config.toml
head_dim = 64
norm = "rmsnorm"
positions = "rope"
tie_embeddings = false
init_std_qkv = 0.04
warmup_steps = 0
schedule = "wsd"
decay_fraction = 0.788
train_tokens = 510500000
MLP neurons of a small language model. Each row is named by its layer, matrix (down: output weights) and neuron, and shows model dimensions 16-271. Each number is 500 + 40 x the weight over its row's rms, rounded and kept within 0 to 999. Numbers have three digits each. A neuron's up and down rows have the sign that makes its largest values positive.
After each neuron's rows, "raises" lists the tokens whose logits its output raises most directly, leaving later layers aside.

L6.down180:508541422544532466504563559524493488484477546418467516489505441473500494485523572541510450480479482579444461488523500440394425479462503599536491490522439568566480578543503444511487554503490501412538579608469451479472472432465468502460563500502447409533414506487485472514543506516546483488543447474582454490522491451506499472504483537523513487484469506448517455588464518449533534473510495485514585501572525500531532483472508539527502529543464562481394544451537589513534587463422476481520451471502442510499508542486510557489529529526538530526564455514472427521498473557498520478528515432548588470466489467511520467518495497484445523498478545465509538447476549531468457475496461579463508521511528495499529510472481486443491498471467563485394519589534465482502463479439516
raises: "ions", "ures", "s", "ure", "ion"

L6.down1182:538504485450554436443402530540450535503474530534590518484500509467416488562515541497488484534457436475544514506478528405538515570470482475453485493509525544493606478475518505476491508533449513519458575484555575474531526535490460544521516546442514541484551471490495603542487452507467478556476491440502616532558492502499447513501536477537470437489446474561512496555477455488469491477534566527547453496541447525557496465578511510508552472510488458484517489442466500531589482518497480477470464504529456473465479500510456506542443474569490498509522435508513545482489494419450497496493538470534500550475484546468490436550499496496460514528481490485433511458527517570590419509513477523466433501470493532488483563475499536492542518494536432454531429425560436490477499456458461
raises: ".", " while", " alongside", ",", " when"

L6.down995:570535495543496534483523541551449519493484503437505550525460493550479446583546449502491548529535531467475606513507521526507521614530449494550525511461531536504521487484482508608548504502431472463498467519472548511517529534478438533562504570552459473533441462453433452521516459472518502513505486508494550449488451499537462489553494510472564480537474556564484458649501548515442504491478525523490477493531526446521546476468516483445480511420508441519595487506532490435441518593569480481497466497507579447516539424446479495468472480441519547495465485531497437498447512493447557509475487475459432520578516552533542492560487560552476487554542569519526463453472554464483381479513471450487504517518517488498535457471514494525545560458477534560483444559542534506492532469457517
raises: "enda", "end", " number", "acy", "ging"

L6.down563:457474546466542579489470523498568474527520514466530424514530419484394471505509559516496505495507443554560415502502455540534492492485521465432462522495523486485500494444493431530526466478548487513588478435497570431505447515491492488511447472517554585564437548501458483459463509470493479469490490525499434420503519466504552478542491465531518503425422535504518467513456462536435530489486536503482541458502582481369509534495537502499511450530532371546510502483609473489533546454486567539457543484525404528558561492549516524494570544436570455530498498566508466475465525402512551523482456528449493431495530463498514545513526519455458534488511484508461449484503403477503487499475453513539503551523537534457436449542512407572459482477540440491454472562632447489486450459456469
raises: " Championship", " Liga", " First", " 1st", " Second"

L6.down1096:508479514557579521489506459497486547537459512479520437543479451468440597508524488503504535472499554510498453533526482517538520492514508488470432495514524523513483475461472487433494351516515415497511523497505500421499500580492488478486571526517511445479466499436534576492473535479547520516500517506586461453519498474509482447484425474469489568534475551509477569519451485556383495449493537478516446418483547449454506454549526491489485432505479503544470526482494535506447498514497492443473518497502466546481513517510542561550474455552428559586500516468515554589542491493460462566488493492484493465500512526534545514486511560588557481484480513508501515483505545439461498465463497533495517538495492542494543483515503441494537459449578490514445553512518467501564447473484532
raises: " Later", " It", " They", " His", "\n\n"

L6.down370:485429531449454494466487460467478542579503490555516544535508555523508499477512521523524508548533502535474450536481463467511456490535463498462474460510494466541492509625537550512523459565468540489406543453558457551463467501515471563497464491504528488460538479576480546553484461517514519519507540455497529548499472484483496519420472535526580438534496525442430411498542452486549431479476503505541492498463519528505520479456496518525551541459452512485471489527462503531489482522503447514518512459437510504482479498482443496506465443438569493457458532515508507494484482430486495549447526540465493461483482483493515515508614462557603453484501395529461506544533526545483474519497496487512540449465442498404501554407415535519476486491541531508535545481453468560652463523555526
raises: "ward", "wards", ".", ";", " towards"

L3.down1289:483509501583498480483572601530549503599501535556559469497419573481595530524512571417485466542506440460510560513506419526522484487462445527459585551584491560440461482545510523506575572511505466553510483502572486450532484487440514469487454462504541508482505474561533466504407512471467458468540486446529492510501427498514462440465531532455509549490549436525494487523536519432510501472457483494459579470557518488456462470513441434488519492539466450547491528438493528499453572570493545513540475492432532471494534513475576479448480480592495473521495512491445555537519510489494518539519537533436512486529511413487498437545443495501467551508515461486548549523537519545472578463498506507544492557505457521529506535586486482550640514563481498525502558486574517518488533419543561
raises: "ste", "bre", "pr", "st", "bl"

L6.down934:514502587463473553521506463427448550474499465473517464506582558496552554521511491525455465514475520466507487537448583505514493503421470484491504466502480442500531533538538494482499496448499544479463526467524551536459506490485484526448552489471472472524431491466547488477535460499542509518497525468505446502587565459463494529504537431508512589479534432483581524481568462530475456484464398520536500486520485425493534522531545536509441495502418496498537485438553440464551462444438457495480465471526499546446543560511518491450449521497512487513444461487527469536431511484512467485464441472509463564545561470499549474551475481499518498444465525510532444510533519519542494503495506575505447480458497487462504497474549550535456501437492544521524469467481533536446486479457441
raises: "mb", "get", "ever", "ew", "eg"

L3.down1197:418549439530559538482458507551501445520544397466505533477546487488561490537496400520458459506455567549493512478466452468465434486494507489465519489515501534494457504478527497514497512554579443499577500492532479481479473466472532413534497505529584520475571558540508439468526540474508497537493492574523456531456515578483537510493516524612463503479505440441473490536517506505517494479516511551516477391483573483512446580454544495503540548526494502508524551430510469450482477454495515412506517380509469548513517545545510550570492515484445440486477444517452568470442486483479485560451459437471532455525506459510491437500451489529459517510464489482377521414507537489490573454471519458543461498487459497483471559507467552520494557530464537442501505536502488520492505522507549
raises: "mate", "ified", "room", "ify", "ants"

L6.down624:506565449534468459506480533466567565493461539462482511505470523504528564524474495526503426467448478432476440476514474523511591517502490554444440521518521440527514494501412529544447557424500522499501497468469482522499537445515490477476504435473478606596472546422505499517441537482465447460510484529551523454476474412502484537485463545542565525469438480471431526544482534507519531446550517501509496493516525508546508498482497572495487468530471499501443479586452505486565511504496448446522592425421513525466452551439431444507529476514470500495527532533444483437468431483551450512521448514555462469572601456512530486481480491563437490505475506519522491533503547489440530468506518515449487529506519428523417535489437490508469525490462502439450477507422447494407515462480565
raises: "gg", "ch", "n", "ss", "ts"

L6.down735:553507513496472557543525534425517483503474506470505424586558498474547465460570552531537505511526501571510528537589486507565474474481594516526523529511481474486516488406480386498529508583466490516486519512469497439481543565503434582499522521473528439450492477564456528498449504473554533533448438492467482566489515464496466475495512480529468521486520471432504495517611481469560482465468543563497444490514476467570497550441445439495558415541465461420433536542523540443443458514470502449492555532479519507467545491501448460461495485550415485524459459435501491473509480500454487513487502462484555549411506465529556434512480494480514533465561501454514461555484480485489539489558534493538542511529507509515454515474415536508529567550440494509439501589506483483499527502515540
raises: "able", "ability", "ant", "ants", "ancy"

L6.down1723:463498486572576465539530483486466526491529508531484528555499466496517439510563499521550512514615508504465529458532527541506538521490457516547484470554432465537474477516440528442490493515458495475506488520574498513525441549565543532561482559512565539532482564542448537485448488552450482611503525580500450524535531433501515505524566557493444444478513503483477495508506508504516512511507483507479491503538504498537463473471613470549514422499469523530513529546512469489480545455486501468519568470536412534506556539522526487393484477496553482434517498580500602489464483555581521522476514506470513512457537453453547448484480517517440436518512496491489494499539535463457534443528492510526467590532470424511433474448522571523513500551500508505443489411477501480451435548499490
raises: "ng", " Hong", " Wang", " China", "ong"

L6.down421:471554481468539538485555555523455536553514525516466512517449562473413502480472511438536466559545478481438363467488516468590495608486514523567560465369496509546512456458497465493502441551540472471504581441476542568502534528493485486466523524567505501565610485494547529504506564580510441513532521498497430429496469540522563467512564532503544530595489521470532518531449452537451539498517485501458536485504497473463534548459452514428466548504509486488591604537504456487449515499494510441446502480504467491510467477499516484446451525528554518525457521455494495478574487515460534501488489583486473527556499420496547538555496517469561580495526547530509512437533470563477438509469497519531467483509506527531514587452555511498434512508458491478486536431503504495507502547548486
raises: "k", "km", "king", "house", "ç"

L6.down505:492453507486554561479484547474556500484491499477527545515551493496554505513513449507452494443429501566554503445511512482497541521522502538524491465486466446515512566496450412467461430484452471444472537460465503458498534454551453486597345473505430540499453475511497470490530492505432531462458480491416468441513590444511380500575495469455494447558517539529479445498509566484523448495567584507449594521451560475554553541447514486461462408438491530490494467506472486533540501452469533486554550533511496486484488519544502452489521500501485554428553517470475489475494460433530466458549542474523541486534506486519510452502485520469503461447505506488543508528492531527477481504527494517504550482449537523446455480541486515446514455478497517486531462504516437543489455505519480
raises: "hes", "hed", "h", "hr", "hy"

L6.down756:515551524549445507505530546464495518560463525536399528555522554510421469504480404562480470528464415513480488525490472497504525478471498485562527480533477516497485509495535471527576480507515599499491535521490458467485437441509499420541504506528517532427488496411534488509462482579534530587550477560455521440509505543512504418539493565481521506500540440457484472541529501528495486502586488526500482487563554505514647524538461442498505520498466587551495420451570541529432473487491487525495449544435459477482469469539566509494560501587489504505568570483492470503497574448483508462513508516474501535447589511524526468499447503439557536507451521463457518442512422467497523496536465545534464522480510458555546545511399447514534480476478502494488559478508503435409564565481472
raises: "ume", "ident", "up", "istan", "olution"